{
  "hidden_size": 384,
  "positions": "rope",
  "schedule": "wsd",
  "max_seq_len": 1024
}
MLP neurons of a small language model. Each row is named by its layer, matrix (gate and up: input weights) and neuron, and shows model dimensions 272-335. Each number is 50 + 12 x the weight over its row's rms, rounded and kept within 0 to 99. A neuron's up and down rows have the sign that makes its largest values positive.
A block is one neuron, or neurons of one layer that tend to fire together. After each block is what it responds to, as a language model described it from the Wikipedia text at the highest values.

L2.gate1404:43 42 38 65 36 54 44 55 56 52 51 56 47 46 40 72 50 41 46 37 52 59 58 45 43 37 57 35 35 71 47 48 56 46 25 39 61 64 51 43 37 37 39 29 53 40 29 60 63 37 57 49 29 39 49 67 47 32 78 54 48 45 38 54
L2.up1404:46 37 60 37 36 45 60 71 46 48 47 60 52 44 45 56 74 71 53 67 57 47 57 31 24 29 32 63 46 55 53 51 42 55 32 41 54 66 52 34 27 35 55 27 69 62 46 36 49 58 27 48 89 30 58 57 47 43 52 62 49 33 49 39
Description: Token after a proper name

L2.gate5:34 40 55 49 38 43 60 57 49 37 57 52 54 49 58 13 45 45 62 33 57 23 39 56 40 49 52 46 66 61 46 63 61 25 45 51 64 47 55 68 43 50 52 37 42 46 46 30 39 48 36 47 45 48 49 60 42 36 40 48 69 43 45 60
L2.up5:35 55 38 53 63 54 46 48 32 60 53 52 63 47 33 48 54 66 48 71 63 55 71 31 52 49 54 52 49 56 38 45 78 33 53 36 41 60 47 58 78 59 47 60 59 55 56 55 79 53 67 50 42 44 56 38 44 53 43 27 43 36 40 52
Description: Formulaic Wikipedia template tokens

L4.gate499:48 46 57 43 47 38 52 67 50 49 58 48 39 46 54 53 21 81 61 51 66 68 60 72 51 49 44 40 40 52 38 56 38 59 45 45 49 50 52 54 59 37 60 65 37 45 30 63 38 29 48 59 45 66 73 52 39 60 55 45 64 43 08 55
L4.up499:65 52 57 47 48 25 42 50 50 55 50 33 70 39 45 53 37 51 51 45 47 45 59 58 47 46 57 35 56 38 50 58 48 58 56 45 41 55 45 49 65 16 73 63 61 43 47 43 38 48 35 44 39 70 24 56 54 72 50 26 64 50 28 49
L4.gate704:50 60 48 74 63 40 52 56 23 64 49 58 59 61 56 86 51 37 33 51 37 59 42 64 37 35 47 53 56 85 55 39 56 59 62 40 52 29 62 38 65 49 35 54 47 46 63 70 36 32 67 70 74 52 37 59 50 67 57 54 59 56 33 45
L4.up704:55 41 43 48 72 45 35 47 57 51 26 75 55 54 43 59 65 50 65 67 68 64 74 67 57 55 46 54 44 43 52 82 46 43 48 33 37 38 65 51 58 43 50 41 36 57 63 44 21 45 46 76 56 64 28 46 58 58 48 50 62 62 59 44
L4.gate958:38 68 51 63 56 53 69 64 67 62 37 43 49 52 43 59 74 33 40 67 63 54 35 37 51 40 43 53 63 50 41 58 49 49 66 65 46 46 53 34 44 43 75 42 49 28 46 33 49 40 63 57 51 28 41 44 26 38 70 59 69 40 53 70
L4.up958:36 50 63 48 43 25 38 60 50 40 29 54 43 50 63 51 63 38 28 43 19 47 35 55 76 42 51 61 49 32 63 28 29 53 66 45 57 53 36 52 47 76 53 56 47 30 58 38 44 49 59 42 37 53 45 49 59 55 38 44 56 72 52 50
L4.gate1105:59 35 47 56 46 57 30 44 39 36 55 47 39 45 58 56 51 58 41 30 61 65 66 51 56 53 41 53 59 79 42 46 64 56 31 39 53 59 24 36 45 62 64 50 61 62 52 46 46 54 62 43 49 47 40 52 57 54 49 68 42 48 45 75
L4.up1105:43 41 33 46 47 53 04 65 34 39 58 22 45 52 64 59 22 48 47 40 52 66 51 69 49 51 43 47 48 50 47 40 45 54 40 42 60 48 68 55 42 44 64 44 52 45 56 52 50 42 46 40 44 61 60 44 29 45 50 51 33 63 35 60
L4.gate1258:39 44 57 58 60 30 34 61 62 29 48 42 45 52 53 30 29 69 42 22 45 53 48 62 53 64 45 37 59 53 60 29 50 60 57 61 56 71 33 68 18 42 60 47 56 55 71 52 44 39 55 41 45 29 38 56 51 79 57 51 70 51 49 31
L4.up1258:61 57 54 57 52 37 49 65 21 58 53 82 40 65 76 61 39 37 36 43 63 64 58 46 57 41 59 46 45 53 43 40 43 66 62 54 63 29 49 40 62 33 44 70 54 51 67 62 34 56 51 54 50 37 52 51 60 57 45 62 75 39 53 48
L4.gate1288:68 64 44 61 58 42 30 56 32 58 70 70 36 48 35 72 71 41 41 66 59 35 60 39 64 37 52 50 82 62 37 43 58 51 56 36 58 43 38 34 55 54 36 59 61 46 48 58 44 40 46 41 42 28 47 61 65 74 53 63 71 52 61 54
L4.up1288:41 42 54 50 44 39 62 39 28 35 68 29 38 80 58 62 45 71 38 61 34 64 44 57 61 38 71 72 40 33 60 31 48 47 39 47 43 57 39 59 57 37 70 39 61 65 70 53 61 42 61 48 58 49 41 27 48 53 35 45 57 52 36 59
L4.gate1437:56 55 54 46 41 41 43 32 52 49 54 61 48 47 47 63 54 33 46 67 37 59 51 52 48 62 41 64 31 78 48 63 40 40 70 44 53 48 45 55 53 38 50 64 67 41 49 46 42 28 55 46 71 38 56 50 56 52 56 44 71 50 43 29
L4.up1437:37 46 36 47 55 63 44 58 51 60 47 40 35 54 30 39 48 71 43 43 63 53 37 70 51 54 28 47 34 40 59 63 47 52 69 68 33 21 45 49 54 45 67 41 41 32 57 64 44 45 61 50 38 48 57 37 55 37 70 45 46 42 48 52
L4.gate1528:51 52 49 63 71 51 45 48 49 57 55 65 38 53 48 61 53 63 45 61 45 52 59 53 55 24 63 56 43 67 54 31 24 69 49 56 60 47 59 18 51 26 81 55 49 60 39 56 49 34 32 56 44 49 29 59 55 43 61 35 53 66 64 57
L4.up1528:53 70 38 54 57 53 71 64 46 42 55 62 27 48 41 41 56 81 68 41 61 36 62 37 50 37 52 48 34 46 46 41 60 48 65 34 48 56 34 72 45 42 61 69 37 64 61 24 28 48 59 55 54 61 49 62 54 27 57 59 61 54 34 51
Description: Ordinal number suffixes

L5.gate135:49 46 46 49 48 48 24 40 32 46 47 42 48 53 52 54 60 38 49 53 53 72 81 54 52 68 50 73 68 62 47 46 53 37 60 46 64 46 42 30 19 46 59 72 58 47 66 75 34 47 43 43 51 40 62 71 71 49 51 31 65 74 28 63
L5.up135:67 54 56 44 57 37 45 60 44 40 47 32 63 41 44 50 33 44 43 75 63 59 82 57 28 39 65 63 52 34 64 40 56 69 55 57 60 58 39 23 53 51 52 58 47 52 58 58 59 45 75 51 62 41 66 53 56 38 62 34 36 44 43 51
L5.gate210:22 41 43 50 52 34 69 58 71 68 74 62 59 51 30 45 45 35 29 55 36 34 30 58 36 46 36 63 32 47 30 57 42 30 71 54 46 49 44 46 64 59 54 49 39 61 53 53 51 28 25 36 61 48 47 44 61 58 58 61 47 34 44 65
L5.up210:63 37 41 47 51 57 53 40 40 50 44 40 33 67 64 34 54 62 49 49 57 55 43 63 45 52 15 49 72 35 49 39 61 47 59 59 35 87 58 52 54 46 56 29 50 65 70 48 36 51 80 51 49 52 51 47 41 62 70 38 45 60 31 55
L5.gate624:49 71 34 42 51 35 39 71 50 39 44 40 39 30 52 43 54 48 46 54 45 33 48 62 45 49 66 51 51 41 65 53 57 65 44 38 58 60 49 33 35 60 58 40 38 41 67 55 42 41 49 65 49 49 64 46 55 50 63 28 60 37 63 24
L5.up624:26 68 39 48 56 64 44 71 41 61 46 59 55 70 35 61 44 72 57 45 52 73 66 53 49 63 67 43 52 81 38 63 49 53 58 61 47 50 38 72 52 57 61 41 53 55 65 65 68 47 69 44 24 46 66 50 65 50 44 37 38 44 41 45
L5.gate708:55 67 63 56 61 46 50 51 41 36 54 62 47 64 44 53 62 39 37 62 56 63 56 59 54 58 13 55 55 67 56 40 73 56 54 46 57 67 34 45 64 56 46 58 55 36 57 70 27 44 59 47 33 60 63 47 37 40 38 47 83 70 29 48
L5.up708:69 48 57 43 46 40 38 34 34 57 55 47 47 73 54 37 57 34 42 51 47 60 78 54 56 54 42 39 47 42 35 40 65 37 67 40 60 56 44 37 57 55 48 59 44 66 43 50 41 52 66 66 56 43 74 37 38 51 59 41 31 39 40 79
L5.gate784:50 48 43 50 37 43 36 32 50 69 55 44 39 50 49 29 45 41 42 61 52 59 54 64 53 49 57 53 38 53 32 47 61 37 63 42 58 57 45 39 44 50 59 54 56 43 55 60 40 50 50 56 27 45 51 51 54 49 52 23 54 63 42 45
L5.up784:52 46 38 37 51 49 33 52 48 48 74 60 49 77 39 44 74 33 46 57 37 39 58 45 41 46 71 53 53 79 41 46 71 34 55 49 16 45 38 62 70 38 43 62 38 40 33 49 65 56 60 56 40 56 41 49 51 55 62 55 58 85 48 61
L5.gate1214:47 52 67 41 54 38 41 71 42 63 47 64 37 39 45 64 63 39 37 59 64 62 67 56 39 47 61 53 52 55 37 67 56 55 59 50 44 61 39 40 62 32 36 67 65 51 40 61 38 37 67 49 28 37 80 36 64 69 40 51 42 46 36 59
L5.up1214:64 57 40 51 59 53 47 45 54 66 45 35 40 43 44 54 42 39 65 61 47 63 76 71 34 57 66 68 38 52 33 51 56 43 76 56 65 32 37 50 59 41 70 66 41 50 41 55 54 55 65 51 77 46 74 73 45 42 57 40 40 41 28 42
L5.gate1228:65 48 32 41 52 62 37 41 61 54 65 41 49 50 54 38 48 47 32 61 47 71 52 66 58 41 38 52 33 55 67 52 38 22 66 22 43 65 33 59 39 55 68 71 50 59 51 53 42 48 35 39 35 35 82 38 34 52 51 31 75 49 44 42
L5.up1228:59 51 54 48 57 66 30 51 49 49 60 42 44 59 60 61 56 41 55 36 54 60 56 67 44 31 34 55 34 51 43 53 41 40 78 34 70 66 56 42 52 54 62 67 57 65 56 44 39 45 41 40 54 40 67 57 45 60 64 39 40 59 19 63
L5.gate1368:51 43 42 71 81 47 47 47 46 37 55 57 49 56 37 56 41 62 21 46 49 51 49 37 45 44 58 45 50 67 57 46 46 21 54 43 58 50 23 52 46 68 59 39 35 54 46 58 50 53 34 59 23 37 57 57 52 61 42 52 44 51 44 65
L5.up1368:54 66 63 47 37 40 41 67 35 39 60 44 48 36 63 34 56 53 48 45 61 55 50 48 69 45 40 46 27 60 63 53 50 37 46 57 60 46 62 53 32 60 66 55 57 63 58 66 45 45 57 70 42 53 33 57 39 58 37 57 40 67 44 56
Description: Family and demographic nouns

L5.gate10:46 37 47 53 21 48 57 60 43 56 52 54 52 47 52 60 59 50 48 47 61 63 53 46 63 35 50 58 37 64 44 48 43 46 57 38 33 57 43 31 40 47 58 24 31 49 36 53 37 41 64 40 71 41 70 60 70 62 54 79 40 64 57 42
L5.up10:33 39 45 36 41 44 47 45 55 54 37 32 59 59 61 35 33 61 30 57 66 52 53 36 50 55 39 41 44 61 40 53 55 56 53 43 59 54 50 48 52 63 52 31 44 49 44 56 26 53 41 49 32 81 98 40 56 43 23 45 30 36 60 44
L5.gate186:50 61 53 49 53 51 38 56 43 51 53 26 51 41 33 72 66 47 38 51 48 40 64 50 45 65 44 52 56 66 42 39 63 62 43 48 52 59 46 45 21 48 52 50 60 44 37 65 36 41 55 68 53 46 49 61 52 60 58 33 47 68 28 55
L5.up186:48 47 56 40 65 48 43 53 51 34 54 47 51 54 44 78 52 79 43 57 35 58 52 48 39 19 48 54 53 51 40 50 44 57 68 34 59 39 55 51 51 49 47 41 59 58 45 74 65 49 45 39 31 56 62 58 42 63 44 74 64 43 48 52
L5.gate730:43 42 72 42 61 52 46 49 63 41 41 57 31 46 39 39 53 65 45 44 70 53 32 52 65 50 56 56 58 49 42 41 41 41 40 45 55 35 39 64 60 75 46 44 61 42 53 51 68 31 34 44 37 63 52 36 51 50 60 53 15 49 38 54
L5.up730:29 40 64 31 45 64 26 34 56 50 65 52 63 47 54 40 52 38 60 58 51 53 44 56 43 79 56 53 49 63 67 49 55 30 60 62 49 39 77 47 59 39 68 35 65 63 50 38 43 58 43 40 68 61 61 40 64 37 46 64 54 53 35 54
L5.gate832:55 44 52 49 38 40 68 41 62 50 51 24 50 36 51 69 46 66 48 64 34 68 64 58 64 49 54 44 75 69 47 24 52 45 58 32 61 55 64 18 35 64 63 54 71 35 47 57 57 33 55 49 53 43 59 65 47 49 68 53 54 36 29 38
L5.up832:42 66 48 51 58 53 49 50 21 42 51 44 60 51 43 69 46 61 56 51 41 58 60 48 24 28 47 63 46 70 58 44 57 66 59 45 30 56 37 45 62 62 50 49 48 43 58 73 53 42 57 50 39 62 41 53 43 72 37 75 44 43 27 55
L5.gate937:54 55 52 49 71 47 63 41 48 47 49 48 42 44 39 71 68 48 55 36 40 52 54 39 42 58 58 56 45 65 23 49 68 64 44 50 44 41 44 35 47 64 50 50 53 34 43 66 43 00 72 42 45 69 38 70 50 83 35 47 49 58 66 42
L5.up937:46 48 48 58 54 53 61 20 54 66 60 55 49 45 57 62 69 63 52 54 44 45 39 43 35 56 60 35 53 54 37 58 48 65 48 51 40 38 43 40 32 65 36 46 58 46 53 66 50 25 51 48 61 42 57 73 58 51 45 54 59 37 71 45
L5.gate1112:73 56 59 61 37 59 51 60 54 33 46 38 51 49 40 69 52 42 35 61 48 35 47 45 55 55 46 58 67 55 26 51 44 63 61 43 57 41 60 42 30 34 41 56 48 34 45 60 53 37 56 54 63 36 72 54 49 60 55 52 44 46 56 45
L5.up1112:43 39 39 53 40 63 49 50 63 53 50 34 47 38 67 60 63 45 44 62 38 55 55 48 58 32 31 62 55 43 52 58 68 59 29 34 57 56 72 40 33 32 25 70 32 41 50 73 53 45 40 56 54 51 67 68 44 45 44 44 49 44 63 58
L5.gate1383:34 55 33 46 40 45 83 64 35 45 49 42 48 40 49 60 57 54 40 64 53 45 55 53 63 65 52 26 49 34 37 51 43 52 39 63 41 28 51 56 20 37 58 48 64 64 36 86 46 43 49 40 34 45 67 42 44 49 49 43 54 59 38 35
L5.up1383:28 39 42 43 39 48 66 60 26 48 48 57 47 50 39 59 44 46 74 54 60 55 49 36 48 56 26 58 41 43 25 60 35 57 36 38 39 40 48 54 46 23 62 41 42 55 53 71 61 42 54 36 28 50 51 55 38 43 63 41 47 70 40 56
L5.gate1449:47 48 54 60 44 64 48 38 50 51 53 37 43 15 32 39 71 63 51 39 55 42 44 49 48 63 58 44 53 45 10 40 48 66 21 37 51 52 34 34 24 31 47 57 64 52 44 46 48 42 35 50 29 53 60 55 62 66 56 48 47 37 54 46
L5.up1449:48 44 56 37 39 57 99 61 61 78 49 45 42 54 52 48 60 49 50 67 58 43 44 38 33 47 47 51 70 56 31 66 38 43 31 42 36 51 41 38 37 52 39 42 46 42 29 74 43 46 37 42 45 49 39 80 51 55 53 75 57 46 21 44
Description: Proper-name continuation words

L5.gate93:48 64 51 40 56 17 76 59 49 46 51 39 47 70 58 68 71 30 44 45 40 37 44 60 50 42 41 61 34 67 41 48 55 46 27 59 47 69 39 65 69 50 50 62 62 50 64 26 40 37 35 45 31 62 48 34 64 39 46 49 45 52 43 45
L5.up93:67 33 50 47 47 34 82 63 35 67 50 40 56 54 49 45 44 35 49 43 50 56 34 64 48 50 44 67 46 47 37 35 41 51 39 42 47 47 47 46 45 46 49 53 51 41 58 37 29 50 56 45 39 57 35 36 43 45 48 73 60 28 33 36
L5.gate254:45 23 49 55 30 22 40 52 39 54 45 51 53 42 38 71 32 54 54 50 59 52 39 51 36 42 38 48 58 65 46 56 47 77 47 35 41 43 60 37 42 32 45 45 60 45 54 47 22 19 45 46 54 45 31 47 30 32 42 60 46 54 39 54
L5.up254:21 39 62 46 57 36 69 38 50 59 77 48 56 56 46 64 33 43 49 76 41 58 41 58 36 65 41 57 37 46 53 59 53 37 52 42 54 57 40 59 40 46 61 51 37 49 49 44 47 36 38 60 30 45 37 45 36 33 55 42 54 55 56 47
L5.gate306:31 28 66 52 47 53 75 65 53 49 39 72 55 48 36 55 48 27 38 42 55 61 50 48 47 40 51 49 63 54 46 71 66 47 68 63 62 42 63 51 70 48 89 32 61 38 58 48 62 34 38 57 46 47 38 35 39 65 53 53 60 41 56 62
L5.up306:31 38 53 41 90 57 57 43 50 42 50 52 58 49 58 50 68 44 38 62 78 38 51 34 67 29 40 48 63 45 47 59 45 57 43 46 49 48 62 51 56 39 33 54 45 51 49 40 47 45 88 45 48 51 69 56 60 62 44 47 57 32 53 45
L5.gate431:57 37 57 37 60 38 60 72 37 39 75 52 57 24 50 76 54 48 59 50 40 47 62 37 43 61 51 38 73 36 30 48 58 41 59 35 48 39 41 45 59 28 65 43 50 67 48 63 59 55 67 48 34 46 38 45 39 37 38 61 53 40 63 54
L5.up431:49 52 43 60 58 48 68 70 46 51 71 50 68 51 41 64 15 59 36 54 41 51 39 39 28 64 45 71 55 64 28 40 54 49 63 37 52 38 44 69 46 41 46 65 45 46 23 66 38 44 98 62 55 63 51 59 39 55 26 71 45 49 51 45
L5.gate576:61 45 50 25 61 56 39 71 38 44 62 42 64 63 71 68 51 33 28 60 35 31 59 56 45 30 39 38 52 43 36 66 41 41 48 54 54 47 50 58 69 54 54 54 55 42 36 36 45 47 50 58 45 56 38 32 56 42 64 37 49 33 61 44
L5.up576:42 34 62 52 55 44 50 50 52 36 42 54 38 49 39 39 59 36 50 39 69 55 44 80 54 38 49 53 32 23 65 69 51 39 49 51 47 42 45 47 41 35 40 57 63 35 30 40 54 44 49 49 47 52 43 45 43 43 65 53 45 38 48 34
L5.gate732:59 30 35 68 62 58 45 48 57 55 27 46 67 68 64 47 65 32 56 42 39 60 40 59 37 52 43 56 58 49 56 53 32 78 58 35 49 68 37 50 52 34 23 51 48 47 52 55 49 35 53 37 54 48 49 62 38 57 58 54 70 41 45 53
L5.up732:44 43 76 48 50 57 48 49 79 65 39 53 58 45 41 55 44 69 36 43 46 49 47 64 58 67 38 35 56 48 48 29 58 65 43 57 61 50 33 64 50 54 57 48 33 29 62 47 60 56 57 75 49 79 57 39 50 39 29 30 45 31 49 30
L5.gate852:39 51 56 36 57 50 45 47 44 43 53 53 43 46 24 65 23 43 47 62 35 64 58 54 51 49 43 66 45 73 28 36 53 45 60 43 40 41 45 31 64 69 46 61 65 47 29 60 57 31 49 48 36 47 53 56 59 50 62 33 47 56 39 33
L5.up852:61 50 58 44 40 25 60 43 60 45 58 33 48 58 45 68 55 52 49 54 60 61 69 48 40 33 45 45 47 45 56 38 75 59 46 49 50 46 51 67 55 48 35 52 49 67 45 59 31 55 51 66 70 66 56 40 43 58 09 35 24 55 59 42
L5.gate984:58 51 43 60 36 54 65 52 39 52 55 59 34 65 47 48 48 18 37 51 68 67 60 42 55 37 57 62 32 89 46 63 57 70 80 42 42 44 57 24 48 55 45 65 64 45 56 34 37 41 72 39 58 44 34 27 61 61 43 50 53 60 41 55
L5.up984:61 46 33 48 49 57 47 66 29 45 46 47 57 39 51 71 63 35 40 47 63 70 47 61 70 44 51 65 46 51 34 67 60 68 56 32 41 56 47 33 60 65 42 55 46 63 38 47 65 33 67 47 50 52 35 53 42 55 45 47 36 73 38 47
Description: Award and season nouns

L2.gate785:31 45 66 73 61 35 46 33 39 51 49 59 58 64 52 27 51 26 60 57 53 78 47 53 54 45 41 39 51 69 70 74 31 42 53 52 60 78 62 35 78 29 37 54 67 52 46 47 53 08 59 58 35 55 41 42 54 47 62 63 58 28 39 51
L2.up785:34 41 70 60 48 54 43 52 41 44 49 50 49 54 44 44 50 35 40 22 36 56 36 58 50 49 79 34 56 60 58 54 61 25 60 57 46 59 70 35 59 33 33 40 55 52 53 53 49 43 64 56 53 34 41 42 42 71 60 68 44 34 49 48
Description: Title-case words in table headers

L4.gate23:42 45 70 55 36 65 51 61 79 41 38 44 51 39 33 74 48 45 49 63 47 60 59 31 53 47 57 56 43 42 49 13 51 62 16 46 46 50 43 35 38 41 64 59 40 39 45 55 73 49 55 48 53 44 69 55 60 54 51 60 50 39 34 48
L4.up23:56 45 41 46 29 73 51 44 51 57 49 47 56 55 27 48 48 22 57 34 39 69 42 45 69 59 36 52 38 48 42 31 62 59 49 50 60 53 47 70 38 57 55 56 52 48 63 34 71 67 45 44 62 43 59 54 50 62 49 51 47 41 53 33
L4.gate66:63 45 52 52 73 41 52 53 69 75 60 60 46 57 31 70 40 41 60 31 44 50 30 63 54 14 33 70 36 65 28 49 30 49 51 48 41 41 52 47 62 51 43 44 64 38 43 39 55 47 38 40 55 54 60 63 50 48 43 33 47 48 23 46
L4.up66:57 44 55 54 47 64 39 57 44 36 38 54 58 56 43 54 40 61 54 41 58 38 39 37 44 35 39 50 78 60 44 59 39 55 56 54 56 48 26 41 41 82 40 54 56 52 40 46 68 47 39 50 32 55 49 39 57 35 43 52 54 28 35 62
L4.gate122:22 51 51 44 84 68 44 40 51 55 39 46 53 34 47 47 55 60 62 61 44 32 57 49 49 47 46 53 55 76 45 30 36 48 41 54 47 65 55 47 55 77 21 21 57 48 82 62 83 41 35 45 37 61 52 41 63 41 64 53 46 38 40 60
L4.up122:57 47 57 48 39 74 45 34 52 58 51 54 48 47 64 69 50 54 54 51 54 41 72 25 46 44 53 68 45 62 61 53 44 46 60 46 53 75 29 48 54 53 78 53 56 53 49 40 64 41 47 59 15 50 54 51 46 49 21 72 47 46 36 62
L4.gate331:40 44 84 45 33 62 36 55 66 58 37 51 42 48 70 54 62 64 56 60 62 47 56 41 38 53 36 50 56 42 34 43 55 47 45 73 49 34 43 51 70 83 61 26 59 70 35 63 52 44 25 53 64 60 76 42 44 68 48 67 47 52 44 35
L4.up331:47 74 67 58 63 45 35 53 57 33 66 43 51 59 43 38 57 52 56 62 45 47 62 52 36 67 44 55 44 48 42 68 56 29 47 32 45 32 59 45 43 49 51 38 53 32 41 47 51 35 33 38 54 59 50 43 56 25 62 70 47 60 51 72
L4.gate830:45 63 60 50 57 42 64 65 35 34 53 37 47 38 57 70 61 55 48 66 34 70 60 44 31 06 65 61 81 48 40 51 72 46 48 57 39 31 70 38 48 53 43 62 63 49 45 53 49 38 49 60 34 53 46 37 76 44 43 53 38 76 35 68
L4.up830:44 59 69 70 60 51 47 46 62 43 53 68 30 40 41 57 38 71 40 69 61 43 57 65 31 66 52 36 74 46 38 22 43 48 50 52 39 50 21 92 59 63 68 69 65 45 61 53 44 49 63 66 62 42 32 73 31 55 40 67 62 55 72 68
L4.gate1031:57 70 57 58 46 69 63 61 39 38 53 29 50 57 20 61 53 49 37 55 49 44 78 64 46 53 45 53 62 70 47 31 62 45 47 37 47 50 22 33 32 47 53 64 55 50 54 65 41 36 51 63 41 51 45 53 48 47 45 31 66 56 33 40
L4.up1031:54 58 60 51 58 70 69 66 57 42 45 29 38 52 24 69 60 41 30 56 33 47 66 67 39 60 67 50 72 65 31 52 25 38 46 49 47 59 31 51 60 45 35 68 62 51 69 61 48 34 74 73 31 50 35 48 50 57 56 69 50 50 50 32
L4.gate1061:53 47 82 65 46 35 50 68 32 65 34 31 58 33 48 57 63 50 50 55 73 59 47 36 57 27 42 47 32 67 40 60 54 36 40 37 45 62 58 55 42 65 66 53 59 51 44 55 63 25 58 56 45 49 47 67 47 54 54 61 58 53 25 47
L4.up1061:61 35 65 66 47 52 42 35 45 76 56 34 47 45 43 47 76 45 52 58 59 27 50 33 53 48 50 45 66 60 62 57 43 57 45 45 42 65 51 29 43 46 40 52 47 38 62 66 61 50 60 33 44 60 45 68 48 36 73 61 42 35 26 62
L4.gate1108:45 33 61 44 35 43 49 63 42 39 58 60 44 62 53 46 60 64 56 57 55 38 31 66 38 47 52 48 36 68 47 71 31 38 69 39 71 35 54 26 69 38 56 45 58 50 58 55 70 23 45 51 46 46 72 49 19 52 50 41 60 56 36 55
L4.up1108:56 64 31 40 42 55 28 62 65 49 46 44 59 41 27 28 47 62 51 54 38 60 47 51 48 45 72 46 53 66 40 74 48 36 62 51 59 33 58 43 43 34 10 32 70 58 71 30 42 67 65 47 63 56 54 59 21 54 95 37 35 48 51 51
Description: Proper-name final words